Part of a small language model's weights.
Size: width 160, 2 heads of 64 (1 for keys and values), MLP 448 SwiGLU, vocabulary 568, 2.42M parameters.
Training: 159M tokens, 9854 steps.
MLP neurons of a small language model. Each row is named by its layer, matrix (gate and up: input weights; down: output weights) and neuron, and shows model dimensions 0-159. Each number is 128 + 24 x the weight over its row's rms, rounded and kept within 0 to 255. Numbers have three digits each. A neuron's up and down rows have the sign that makes its largest values positive.
A block is one neuron, or neurons of one layer that tend to fire together. Before each block is what it responds to, as a language model described it from the Wikipedia text at the highest values.

Description: Blank line breaks right after a wiki table ends (totals rows, vote tables, before ==headings==), plus mid-word pieces such as refer-en-ce, Infrast-ru-cture, and the colon in Born:.
L4.gate224:120148104134137104090175115163151116140127108151117122116143133107150147141117152128106130143083131158131124153100095118140094139121131126151118151156091096118156164145100111141124131132177124116160133164138093105193136104114119104078142137067107128156100150120116160077114109140164115146145161127142144146119079100120125091145135177106074142143131113101143124167096100137134150146096098099138177091133143113128113123154106095143066103099135142127158148132149132150131126143131155
L4.up224:142133138171100123088099142101111170142142113138117114146084158158164126139120119145094145102164165140118133133165098136070071145097164130124127104140153146137156111114158174115123142136103122153146149094146116137119072150117122112149163129111094135109163148118132188120133130156145154131184170129119130148140129100112142122133155145101094168137144111119117107141101115160115159079139130134127131137129120122179131096096112144097145133079161148110118085123136137118129177116101113
L4.down224:106127103155120106155119092142155118128127158127148094130163129115134094084081154159122082090128129149140142162137114157099146131101148153110144163129130108105156167119122130118118152107118135142144145157102121120113177151150182123112179142075121132148127129145097132123165115153089144140143147150148105136165141134129123133092115125177132161086127107130137093141124110109093134153132147065106154125164121153098116082091113157117140119136145091125154161109164117114110146070099147
L4.gate231:186121151127101112131149110103112137147098135140142132103132120110118134137135107122109138098159152141163108139117129144163117153116122144118135143104146114146150133184149141159112083187112116167156144107150117107127117115111182138105092103159100120112151123129094175108105123151150104193134123150141100146144122107156113130127124121118084136166143118124100121089096039109104130170089156119129114120084120090112097135132165126132110144112124148102157102116147141102083133146158128
L4.up231:164172078114144095107157107112155124114101114121090107119129131121126142182152104072126125097113154147143111148186132127178176147141149160137139112118108153111140127148133105097106163149123126149098137104123131125144133093097157132115154129130139084166118119122120105085131171108137103098107123121124149163102095144120127143081130118106084122073105131110111135174110139132115135128133078112149138082105119105097075146117115106114170106126113146135148144128130114155086111134091145
L4.down231:087122133104152152123109124106121129106124146141114082165131133097130120108138151162135144127121145151122154147147125149138141125132098145155127141133154101152143126162185127161134103104150136130118112121187096109151118119122106146159124093149077114122164095111135143152186143133116112153120132121105114107148091140117118127120133125099081169165180154129179123131123123142098105147171154116131128172099188120138085067127106153132152133119107138076132129105104162103162143110088102
L4.gate394:144118099132069150111144103143108144120140117138159156125118153121113147140115142136089136106176150081132136130140093149168135090094092175150128111121130126126135154149137158144153094146145180145138140142163148076188144088111114139123160125130103112170147082122126151130100118151139097079186116145121121147135140114125125106137144208114133161136147138161115157138114127108119124169128091121112170160096108093093114102133124098145129101104119110084137145129117120128134126135132108
L4.up394:136106108099115120146132148120117108148118108116095093144176130138158147127096142136128122171170188138117123141132108150117123106123082167126078134137111102114139123124149125135135111176118118135119175135125105124156085100096154128102184171110144113133107110132121119101160099126132157114150129117144134157112090161093115135142130157144121111125129102144097077132144130131113124097135143137145116107114106152133098139153074123125139121113179125142110036149113177104193135103125132
L4.down394:135109126107115109143148141138115089096190130125135088153114120144130109108111150148133124110142058163136156124119096155127109137059111106123150161117111135132142101098165143112135126132135153137123155123103083051091158129134179145134122172099115121137109114090137124133164177160095140129137128139104083106114126163149115111121128142124108116108150122120162077117134111135100119169124161134118135127104116101105127149110113098114097106163117134156161124123160166151139170113158146
L4.gate436:091171085127098134127135134082114064093112128142146108082131171060170089108173108104152122094098150119142142147137141165088104120131111140132117108081132119124146125107128114156140143139167114130122125158145096076135143127109108122136143107149088099077134131146101085138131135108139096152132081131111119128105122126155111100116129113127119185131091166163137153122134113094126142109125126100109123125093132128088111144086138100135115118145135131088144120098102130113153114128157102
L4.up436:103117100141142162131177146109089133161135134098112154161132111136139146122097123128121108105179163121150157114118108132122141106126130167118112129121133149109157137146102148089157127162148147132106165105168137083113119149140146117117115127147186206141106119120136182132107119124144122163121138127116140169170095131138153102109127129086135111132158173115115119160134122105137154144132144117161137089138096108131068137081142142129130091140187159127100109133111175097134121112114164
L4.down436:158109106116148119105166111121109112105167131150157154093141099081169150129138151149136125117121141113076124125107137157145148107121139128095151139090156116132181126087114137108076118139100105130134134127167130150140149099162135165129107165159122138116099109176115110153121075148068124097148094110137087162131139102141138126117119105116128139124111141092141166127127162114107120131093148124144170122099139127096136143127106102172152146176137132127143088120103178133142087131155168

Description: Short vowel-led word pieces in the middle of a split word, especially "is" in commission, submission, minister, finished, plus "oc" in Democratic.
L3.gate5:125145099113117139103146130074079124143099118153104135099095126102161114167159155121119155140165175101133109177136139167151144122110127104126109123108126106119136129147110118109097119134152108163135107108146080093157133103115113123136143092138131121139190129119109148079122135176102129125144140087125084111128119150142146081129133162116132146120096151159073121157132088126125070091103102149137148155098145151174130113133121117118106113094093147116134145149108175102120101119103144
L3.up5:125097119116113200106113165133146110164132123131121101109135133140086134126133148103108124099131139123167187158138079109112106092094103135114117127119110109086131096120135093153091131093111148182139124127136102125108131140084108131121119108154096133126163091159156154106104104127133113194081144087158126146096168150137142144095135105134133134117098081127138114119129116121130090125153120097134136130129133167138149134117116115159138130187124113142102097126102113080120180104121109
L3.down5:134137126140144106137126106115117160124140145106096139148128125100099114153124107122162160132132145140146132158157142114126139159133121138162116155142177137118103128103118169100121171131097111153117151096127065132114155147131139122151123161124150150157106131094148167142114163093145152119111143151082144127093124164145138105093146132112121157160136126138137125129167123164125096115095093163127099129139174118146075080121095071104157106094117106087202115082136153123147107153114109
L3.gate14:138103143120119181117133080134172118127090105105108135137072101136180097131122121100111180133103148119133154130117126196129159085133107130127153085140149143096143154142090108151103143109143105140101115126176113084144097141145124135101154112121073164151116116143120146120089143091100118079112118114150152120098120143118124130143146144128154152155128117133138091119134080101151091110156097127147113150116073125099095132128140126148110137095121117116132156107134154094146141161101138
L3.up14:146106159111133112149155098102168131139144136154127153122125107148127103127103109111113124160120120146101146120118102174143166174121110107104139143125067146134114122145125131156095116132118118110097120126135091126160115159158128092117099157132111128157185137182107166098135130076144143182094135138170136103108130139160157137106117122146169125137098115089094145114144090085141148146161155142130123171159154153127120100145167142127086123163140149133115139105171150108169160125114098
L3.down14:133137115108091175099151099178141121126103121143132133084144153118133112130113121185136120136170121090109097116113102123159145166172097127167113125159099122107117115158154118114100128135153129148124133162107107103138139145129116140181119151109189132109119138135132142084137140093124130151147073095099103195124133151180153148118163126147118125115139116163153133109109136161105116152126156132162118106145135174120133156123159079113139164132120129127106170144107125176122111097153134
L3.gate332:117114132121110123117097148160138086111116097092125117154082140097150094135185121077119146148164174087142140174132063147165130133117125102141113149136131070085076136083096129132134130136148128162118162097144122135136132141076109149052140127160151130124095111127107105115140125177158127140105121118139143123115117118124137154115136150115124139141123127143126109107101125094115124169104086150162125112094104112115154115167116118144138094137125166134148109085127135134126136138158127
L3.up332:131111097128072191136082128141162135130104142140130094115092140107109135091133155119089137144132136091160120118149130112091129142111105127089129095078102116134141117122123103131150163167132103120102121147139114128085099129127149120135100139117132130151110106132124141145099167136133131149089110060167142103094107124121133113114065104134130114122120101125089130104132078125164090136105101140133117078144117107090112126107128139149156149093149078126106112111111125100184142127165156
L3.down332:177174115115147117104135110128117141108103129135136105121098158121134145103139157118123110136094175094153135092077144082133079123060138154120104115133134080092132185152115129165106168122130144122131149143126090150134111114119100141146127110127159126135105120157104125140135116121149138137118150135079167154124144116124088147145151143115144126125118117154117156153167117119133161130117111154083146144124150164155122079129121134156117114102132155124187172116101091159137087111181137
L3.gate338:145125117065131112107133091146141082129175122098138127112118110160121141157109122131161132119123145124142126177121076165082164116064163103118144117137116104110132134109152127153136111124126121092146169127146141144129132106145103137047159131149122077143144144124122152123110165119119141129097158135135146133107164122126146126130122160133120139149091156154116142101096099078130083134125117119163116137153137070104128138132177103103146146135113138155133113133134174115115146177100159
L3.up338:133131113108104109114141112110149146102159157129092136094132094134169131137126152184130102145148183076116085118110112189068164116092132145123098142159093110069109065161144095123156120155140121130156118082119117123106131119147132109131140162117103154131115142127153143120113125103119109111108109109104110166090179149166115116125121143099120105105144117130152143111151130130137088107128080168133128164104112148147166110146131123138118144121130122123143101111128156080092120134124130
L3.down338:130124122122121126096090127152088136109140136128126134131130139132167123138132126128164164143141145079108088119163122102106097115104124100135110137142151123131117147114183080104150130139105142126107115106169118171104141097155119105136136189114124111152150139147146126142109116125123104135124134155144130137132119129137132058197171159078145135114085136119124115113156136092116151154150091134166127105144113125111087106130112136109132081088124090163119135168150155137130119138192068

Description: Final piece of time words leading into a date or event, such as until, after, before, since, In/On before dates, and date-range dashes.
L5.gate255:107080171118121149143154135132168122124131072123149126116131107191097135101125114155151157112126173091134119132150103120156091116094183115119094114118125145114073101152151131180119177148123097171106122114133130133155116140092158153095128137111147128136154129151115135104128123144129151084117132094157122144150108129113160109087147154134154170122146125118141105116162107080091080122125107130157114128118144119116140173149142158139131140157104125129130108145135149177144094170117154
L5.up255:101128155138106150145134127157165130131129105127160127138093107136120132119105138165125170076093094073149142121146143105116096138103147107108145163130140139116123135091109083137145143137091086121128170125132081113143122147121158143169114088118143169093141127136098146074086092125162094126161146127117132137111121135183186110118103136136085190084112130150135181124129150143128135122128117131136104157142112111111127126151134170165141117096125158140087142129137114137112134118091115
L5.down255:116102131154083119149121138169127124124141094131140146095146089138128132119097087143160140122135122097086101101120124123136107128115128074133167103143139094114095141154127096115159212128122105105135129135135143122124126116150146141163151119115164179130143148126110075111102166153137153078121130116100111160145117164135146120099181158123145138164138138109127137146102180126142097120130131152113130122129119174107139142127119123163094131184138117190111089152144116133100081118134133

Description: Single capital letters opening a word split across tokens, mostly the S in U.S. and the first letter of sentences or lines (I-n, O-ne).
L3.gate56:134082167092141117134111129131133094142149105139129120169124150137153079137149057129141149184175162074160138111147118152164080139130133141115108087111127135105120103179111109121133154136122107134127129132139113103181089170158141115090143096147102138163114104175121165150143091169119112132129138128132113098153158131122164140160126132136133157125092126111134128148118122105113154122131086129138149114084138125143132089150147129128110130122170144143147127173129141135185118135154121
L3.up56:141081144141138100074122144121151120132114134128121101130111132145180115122138140118169137127169107104115119124095118166134119144139186100113110153129100140142167115137121163114137101138102126127110186128122142123159099115127142114094095115122090123130104160172147123162125111130168135146164121145103144086134151120123139141167098120105117143101064104065113116075107099094136119134144129100132113121112132158138117120168119119162139100083132116172116100166122163136166142165124085
L3.down56:142075133192109146146097124112124111142084131147097157153152125136148157126147134173135100123154090152138110086124119177130110115146148121120111146148101125153151156153116152125154126171147119118120134143077072138147107157128113126168108162145064137084112137113117145157128127198101084122116135104166107096116144125118132151143132142133113110058130126143127130167112121146128158128108164140102134132157110093150122177166116113135141162110148115142128140154102133132150140114119113
L3.gate198:128116147162131159176115149133159110136148115156153162116156136103184132107099118139094149112111065111147113111121158130146097129155155144119143131097119118132096122134098144117143070187123123117158137121142083093123132130122140117139125105110129157121106109120122129124157098131129127140147129153081109163116152138127128149090137106085129161110134143102091099111088074142122152124150091130101055151080127145113121174124106092102158144151150148108166131148144129124108101117147096
L3.up198:128107103128101125165140098121103099151125134109130112112091096157167106101133129163147137155133132093131081133130110140126133124118133127140110126122140168121128090165170099150106097098090146130090160155107128084104099115131137126095067169133136121115167138139187152161119129129124118134118141106137118144129124114142085107131130133081109143137094105098170133136076076101165130141098158104104138138151104143084113102128130166150114129116104133094151083116106093132104109160171102
L3.down198:096136185128135098162161150133134105165165123125099120140118095122152103119116115127125102085138156117134135088142126167152102139135163099120100137124082167138148130087081136121138149141132159111143130150067095165144140157133141109073131157133138155099118133133116124117171136162119134108094117141125137145174131153108121116141100133134133113082132108122117102138107135141120175146138139119102085134147166155162150162123119143144103097135115187129141116121178142104190153143168126
L3.gate313:164097161178154158151160127133145108085153085133152140170133147118143094100114105099111147114149113121133122128177115143150067163114132117094127132152145117107146140182087123169115081152129134131166123087130099133128133122132143124103134120089128158159117128174115101149133106110167112152122131150139115107123152121110187131149106120112115143089147139108101116116143086134141152113086111144102099120077162123132151111108156099170142119114160118107135160145178104129158127139122128
L3.up313:100133117173172149184071110130134131152146123153090058148114134127186077139145108137095117089173139114169132120158080146131105139088117133131114126092112136138154149152094128147151121140152084134144114145144112132107116109149116127101145155136122110105134101160125090136146121138120134115115110117132128149157137113111139172151101123130135173143094060138113115112115088138105156131124146154129123079139141130127158155131169159094141125121165122129151099130158138138117125115166095
L3.down313:108134117143147110156099156100098110147116165101135101107129099117145135135118129154141134146128109098131163153191158166131107153148144140157099142154117137183155078140123141133134130126150107107150150110099096114124129135127126094055118127138132129150097109087102125142083178040147137139151129111153135142113135108139149137148131124155116100128138109184130104168118128138122154157105122100129110156129116179117163125107113122085085131095107130112122121115120102130168163095138125
L3.gate378:131120136136143092099160151132157141109099111190101126132128143171142093154118097109097099135122117116128138127125077157070102099145164156134143123109158160157125128167135127136129140082138168168145158089136081138140107121094135137154152105124103157109088137144111145124093083077145140119161140120113127123105122128142128113108119095106134133147120082119164124090098099142159125130152112099121120092116108140126181087140143135172116131133090134100113093137102154172111143132099137
L3.up378:111150121137139101120108119124125123146117140103099108145140123144147138088136120113153096113140138129139123117187147117150126104122146165150127155072125139154113115169081129178124192136139164152154144169132123130149120100141117116135150166157159149122152105109146154157071152082162135098132155112177085147099069167105167116108147095106112151111111170141139118140122104086142124149171129121111090124122112128104135147140153127147121090144111143117127141089126127071136140151137121
L3.down378:128123141152117127124104135109132057156159103112113123123117152130141147108082158168133147102164116126140117151125154133187142092157175076120144123125110116126149151133116163158096108150139144119091155173080156154075164097154154143161092135127133150112167148137183097141180118147137137139109127116116136109127107097109126122155113146134127142114141125143134119140136145141109117130129115151144126166140163136132150168127126136099113134169097139098082107106104140096067137114135170

Description: Final word-piece completing a common word split into two tokens, mostly temporal prepositions and conjunctions, e.g. bef-ore, af-ter, again-st, sin-ce, mad-e.
L3.gate64:107143165118124109164151117110106091124140131101140078145139099129157144146106096066107159144168136128110137127126136146130095175127134128142152175089134135157107148122087096133112142130128079095089132117144105115170149107132151112136127111123133098123117128190083091118151136123154083112131107163072168141122130099143101126080147116138108123089128150154105120106112111183126122116138121104132128160114143150100104143131130119139130107129161091128124167128137133113159084150178153
L3.up64:137105131099125112113094097184158126127145089136122102158129084153143168141192161090109081099161110096133128129151135126135122128129157120143168150128120089119153099107095104153155134159135105129120108122131135092147155110114120139110132134141159101085129122149119100143179131088155129123093105102133103140120142130150079140112111107146120142177122074128139122161157154099140144111112115126149132092129136173120181137151111098113142146152140079125163151119154145103144147111080114
L3.down64:095142152110134141127118104124144144174148091164118150151116148183115153125123145137154119103103096112129135125138130101127118124100101136097089121135128131142151076178119124164122191179153130143135124127067135146096142124114153149214100096093121113111154107134144130118121136117135130140116112160129065131140151099129131151128141120158124116154118107130115106151136089110139138172112132094131123108121143153152135173117158134108090137101117135121083204138118130158125144143113142
L3.gate73:200138133132121142068182110116118141138173119129178129140157113165126136122129120145135116155152091080123160121144160136116135154167110148146126147138103122149101150167092136099091157128112135117105111173152129123150124155092154152130112111141116178124154094138122124140123121128136133110117107135103110159149147096140161133141108108099127127112105150126108160117155106122127129121103152142107088135103136101105118135170131132134112113087141101089145160215097153102074129150121120
L3.up73:157129164134120097091134130123151142094138123093149122158093128121118128158128173117164132107101110161106146131154154140112155102120126201135120125123121117129116161116106129124104140101142066120136126150126121167161135088109115152123120129120087128139114116165100077166126167087157134145157086113130173121119135130110133120091189143109120123149122112121121098097111091120118112158155147163116093146118148118139129137134124123149152145110074108088188131132141108166090162106137166
L3.down73:131139087164150132129142126156130159133139157123153097112135124114136091134150137102105140101147099136104152111158119110124101136109149136127148145113105117140118112116093113109153143112110153125153117106167104116149105143158103120158142092155102155127116121099145165109080106117106126096148090093154132125129113121116101123119159142127094139134122110077134083080159109114103115125156103151089169090130128140072135090164156173145101126139166109089088142160165131188145094085152158
L3.gate216:116139207108139117145141137132129139136111064090174133123142118146108136159151102103133137189174126122135118136108091127127138138121131125119143209118113134135154114139139102135115107149107137107092134158162093118174164103122132101153082112138110092105126144162075121111140152125160129130176101161091154145126141158102105127149087132143106094138135140120128151160128120118122149125127120090098102103115114136155130154115119150137170114120122146112156138141142078122142138132131187
L3.up216:142116087170149118139095109161130154165132119114158122127107111151145128097141132132078113167095103148125132129116119085091134090098156138104089113059086142156134113097101136102141136148133101114101118112139100073160067134112119141145132142127130141066099094101147124134126151134124111112136144127101154149117134142122121111126130148130131139095100130150101127122147087080162122100097120170151130177139149138107134164137129128100142113076128102074137146145093122102105131114096127
L3.down216:172162077091097137139144106168133163110151144149125126133107116128158150099191112179159110159159155138132136089138131091114138099135076133144133153149128123125125117151173125065107143106139124152136126147089089148177147138119105107120131113087086141150138144140143136115146122077159163134113152133134144165093127149139109107110112117151123121087138154135142109124123158148153097154137068152083103133137128138134099125128143124117117137128112095131182118125180130129127129128159115
L3.gate249:141109177137175119157135129100117114164175077121145115130153123118117075154132111126078131132170130084105148144110126162131138135143138125170145130119142134112146102134109116165110134145115114138118123113163113110141144148149162136151105133173138130177119129155081124095124112145105121117146108152132129142147126171105154137138144163127116080117147146123087107144129128098152105112121053104093104131109134104077103101121122132129091172142158143077166154122114080151101129148106145
L3.up249:150101132156128134138120116196110126110144118116139073155122162105117149107133102127142140062145129118126146097090158108113162086109176137159121098131150135126115120133087131166150141159170160132130105103123121116151102139123143143122172095109149142112154152132170105122111132126130141088159125108140117119121135128142109167120108125112136131113103124176128159067117102155137146109096132141145145111151135145172130156118135194119118106112152106133166131118181133158161138135125059
L3.down249:117108109124112099100103064136172132139119110143115161097104080145142130089146084171143086150160119148152106135136124123118135119159137130116121168116121093147145141122127172139147117139130141143142117144110096158133157150139126167109156136150144142122167135167145119095132081171129170134141139130141179172164110135123180113104153138133119130134155157123121151158139145101084090171083130153121072168141162153116128146169136146128107134127170128098130125125161138136155152124145110

Description: Ends of time-span words like until, after, during, under, the to in from 1123 to 1124, and day numbers after month names (May 10).
L4.gate137:107100138121100147144158132160118106119156124147138129156063113123081160170152089124096151137153069139099148121141080154105080120108126126142165104154100149139096138150118138152090112151142089125071145133137149115145088138131127145150100138119101132126103129141133121147140147100136215099139168105157120146152099116119133088116121153124118179111135108172148199136119133122119131114118118136093105123110133115117108103135117143097144137085120146120137147149124135107106153145127122
L4.up137:117113136119112115118096140091129104142148118159123106121103163104150109106118108138165158089115121146194093144158157140106119128151183118107153157149131141083105164151150148162188168133093143132131165129129109138159178116137129122129145142125158110098156146146103117105106138121125115110135129115151153175173156101135148132118182148135155140148129185129127137137160148122148136102115084143105139095093135103106167095100105155146098120129117161149091129090141168141132117114126123
L4.down137:108142141109133157140153113128091114110156140163141161103091079128127135095161099087136084102105087109135122058127127139140058155114129128126138159110118122104140098132166128166152184121106132141144140124174145082097106140119140115152129077144136126127146122114111126126115163112173175141141066108132179100129119138151146064141134135132133127156112111147114123157142135146098095134122139139156114108102145150118120119154125181109118145141142097133097122123143142138092114125131136
L4.gate160:097076107077120141128180168119153100137177103144138125126115118160108146134164128132129110135119132146158159097108088203134134130126171125134140108149125143094128131106131109161148117147106113156093119156168136135173127115123155151133106101146133097101116130164080136131078108095092107105149164086166137108116162159177137114157181153124102142109131114128115157149118150092162128131118116103132145099128136126149141106129153150148140129095113125103135151139093124167126138156122135
L4.up160:091088141114143159157095121147131146141113153108135145135129134110119174128199124138164152118134119073108184113120117147159128169108121132135116132130130141123138107141104137121154150139128097168132146102129131123096124138167105100135104163152125121103158125103122124151090115148075113084149157125152122172093140126092167122133073152107127118122149115149116157101167177141116130136097082102136130112104105095136118127115123164138080113104081144087132130111129125107142148103080090
L4.down160:106133119161148172146127158149169134120134148161098141104138112158127150110134140150137146135113127106091139106158175114141105158102124114109160157148115133151141087095076140162148154108077128169108162114139087155078147145136128098172112135142174134138146121122149124085145105154161116138096116103176170138138134081121187103117137112141140130140126140124137102131104111117122138140119107085093146108181109114120125164162123155153101121117157166100134107134105090130132107148115152
L4.gate240:095107148133077155093113106112103131103182101153104130097092158133156143118113107084112126135168128084152164125143130138130110129108130139156117155094135114165112121159106116160108162119107095175127134097152155126138118123137118117121127142115096141154123103160128154096132162141142142099200126091139148148100135112176156113133168104117125161136143138131093148103167115102118127102179142104151147145113129109154112132142120119160095095133135134079160140140125130108188164145109153
L4.up240:069124114131126139104148095134152114150133119148121072152067119146105134154135135185153138075147146099094146131150126113154152094098133143124105164112104141124120114116124125141122141157121126156160128176128111159136097121150157152129115143106130101094101135136110105111132145136123115084136116084165100118134082118101145094087138111114116155178153131123088131161123087148132149115090140091113131110115115152108072087085140118121113139135114102109133168153108148157152139172138108
L4.down240:140145154140115147168117122198154090125112110136103094096101118102107124124110107133188131060097114106094138169119121099086136134094121145113149161133140149100110117157109134130144138136142111152139085134112179137141131120127165169116111120143121122097147145152127107112073150173137110115102117124138142119162130103157150133129094138146125126136163125173098105143153127116135124115122154150147090152120136168174107126165142151164085124089128137157122107151138107146115136083119174
L4.gate438:140125135137125152115172117116143126118137087100149112099100106160091120116143090108155103118155163119161099164108152166126159177158125152139117119072117193146135177123091137146101135136157178137101107133116139137113112083134154142091150086115132146137120125186116097101149117158105140136142125097162125109127098146126111129108113134139135150136134102134094136143124096127079105124126151149089089123137136110157113133081112143151134149097114121151126156161124126132156089187154110
L4.up438:126137128115116161131100089121133111141175117120108105127146114121101115095120130118124134132130092093145114122146160126109123107125106138140154113107124115153123100112090135165136126094174175095073162112160115139140146098151133145198086164091135094126122139142147089136086149094121136126155121112153123121064138135100107133146131114091079109087084150152125162166126111093151129143179122156107160092125111120139130123127126151076149122102135157133137126124117086114081125118160136
L4.down438:127151145148109125093166129169147119126120098145126152126143106104093069124178101143134106149149163120146139199141120162105120143118127132100143131162127159092118091099112128114124146083085104122133113146112153129151154124126157154073133136096160097137092124144061197097148149158141120126135130156171089123114132144086131130083156094142159113142122100167102101146117109128140104129087127154175134153129107126108120119121150112130127116100141136120148135141114128136161136140115114

Description: Short opening or second pieces of words split into several tokens, e.g. ed in education, d in Edward/Eden, d in industrial, con in control.
L4.gate72:156161098100138095108156146116139084111170087090161115178132147130142154093149114096153149143145083187131144128151102150136118130148110134074149152106154143096148126125092145185107120119156145093178129122123141142109137124136109136094143171109119088129153088142121143139120185121108138130132100157111125134143142127143101127105168144131094154158114057138109135135127131151138101115153121119117124098130106089146151092142125090110126132118137130134149124134062138124123145160130121
L4.up72:093126152113120135101116149128151129166157142074144099143053129091127140154154115112117119125116109108162093120134151121117182155105164138114148141127102148160103163139155129116133111154129128114140117123140147150125130168126147161119095129086144137120141131146118068182089161123111105080153097113102095103079151139135106150135139131079096158098123131153111144149072130109100111123115112165104123070110137098125126121120102111106146130136142105138155122129122148128071132132155142
L4.down72:098133121126112113163164142090100130099152150145146128121158134140083110141100127104147116115169115176095121200121128139164097142106089174129135118128095131127142146119162118165089060126132128145150130097102145131127164148110100110107116112112142113137145104188135097165113149106113128148115107126157096142121124125138095134106099126141095165129124126110135128192102113148134126131120103116192138170145149118163132087155134122062134139128109148154119106148110124117134108133127152
L4.gate78:159111086114168105124155095147128101118132101121135113129110097149138113167117111176120127136124129118134139107143153138131063133123156135108134148138101168131110147134098134159155121132149099063126130132148100113131143104122154112141087113101138103108092094185130168137122134104131107169138146128153130151121112111116148117055081111119184103078139165114114119144100139118133163117120160150145104137138139132142098160162108123111130094114158140147200108124147152149128089128152131
L4.up78:107107132132107144155109141113107147123094111143111120091108163134137118111168086108093127089145126125140089159129121135089111120120158145120092115105136113129143149158150126117129116105118138148153108160128111101112116090115128121116161178121113081133144122153152109117108168118143194132099127094146131132088080112131146161078113179131087128105108099118132105169069147149110118152138138128158148181083119129090149126183117134123115138067148126141143144113161154130130161128112131
L4.down78:114135147148165113137189087177107116090099137116130115119130104116097139155089099132160143100130152095085157126117170119136105140133176110110133101132134136122114117120110111128130148136127141157084196119087115121133092106091115129127114119139132078100145134093123150114096145113150116144145104153159141106119152162149132115128077094155121139100121125119155149129125169135136139140084117123096110198143118142164087146148086121141104137146101164089141088125107125147133124103129159
L4.gate117:122098128125100103099164126117159155152108135116156081144102141110139104126154097140086113122146104147126125129122103159115110111085129145091143136169102124153157170138118121099118109126132138130112126144119088086118164116106137140102149112158105103102153112164127200151133129127166158097159138146118130128140088093127139089154114113104097116108144106102115148117097094072131098140136130141118143139122118142154084112150117080119135163154121123094196105146135160091125096162157102
L4.up117:138139131114094104116143109150145109089103141155128136139099133121116121097099091120148176096115080145148131091142133131099109123133130129163154173107117116095109094205137108107133153162111095089143114137094147161127093147136133130109105181121161130123123134128102134193111154116121102122110159107121145149144176126172126165143125132101187118107092138135118145166103114176137143144118098110105146142140164126128147141125098140113149120144119163104116174163102114133144164118104120
L4.down117:080112130156091134124154137148141118213140127125098093137171161130149098142104122147128106089124081141111124130148129138143153153137132127126129135126149139115135123157139150128091150139145149110153137157047134166120127134153129110065122116145129144102132108068124152125123150151121148149136121128117163158111131116132112119151109111139133136136129069122074139117098117129155126157126118100136138154072122156176125133128102163086146128138120179161154127108140142075116156148109156
L4.gate346:095147145186105130140128152147137121085116132114141121114126104113141146144117118109127172127188139185125088126088125165150100154125134127119107118139170133126129177109127123140112078123169094135161160164137128079151140108158150128085149167126147123114138113153116108164120148133126110099130110168110140114120123110121145132099135162118086116122124097068154144169077117168113131165125130119117109117100137136156140093149085101136132155163091154168163112141136123117111116151138155
L4.up346:141113129124131158115155141139132148116110164122177113166140134131097117125140090134138166127122118115090146086118163106128128138107134152112177104155117114159204174126095104145078120141119119100131109118099125105150108135110120133157113133177176134115135133134154137137148125112141141157130153145122119133159113133104130082079111157137142143167155109123095144129095154124100127093143163121093139169151107144092139096184135103127081155121143126100193182134140110147126119113141125
L4.down346:149112131127121131122154101140154141139128152134148121154121118124089114099166139140149143119104074104115162082125140103105119113119144160138173107134169105132152119135146177132133137126156163098139124158090121107152117135112065065079130104116103107126177144124160140113089152135145150156146149124148153152139139121129110144148087140145123112095100093098073096137141119123147146160108094087102119180127097116143136114162113114095096123135123114114183098126153120153129120102090127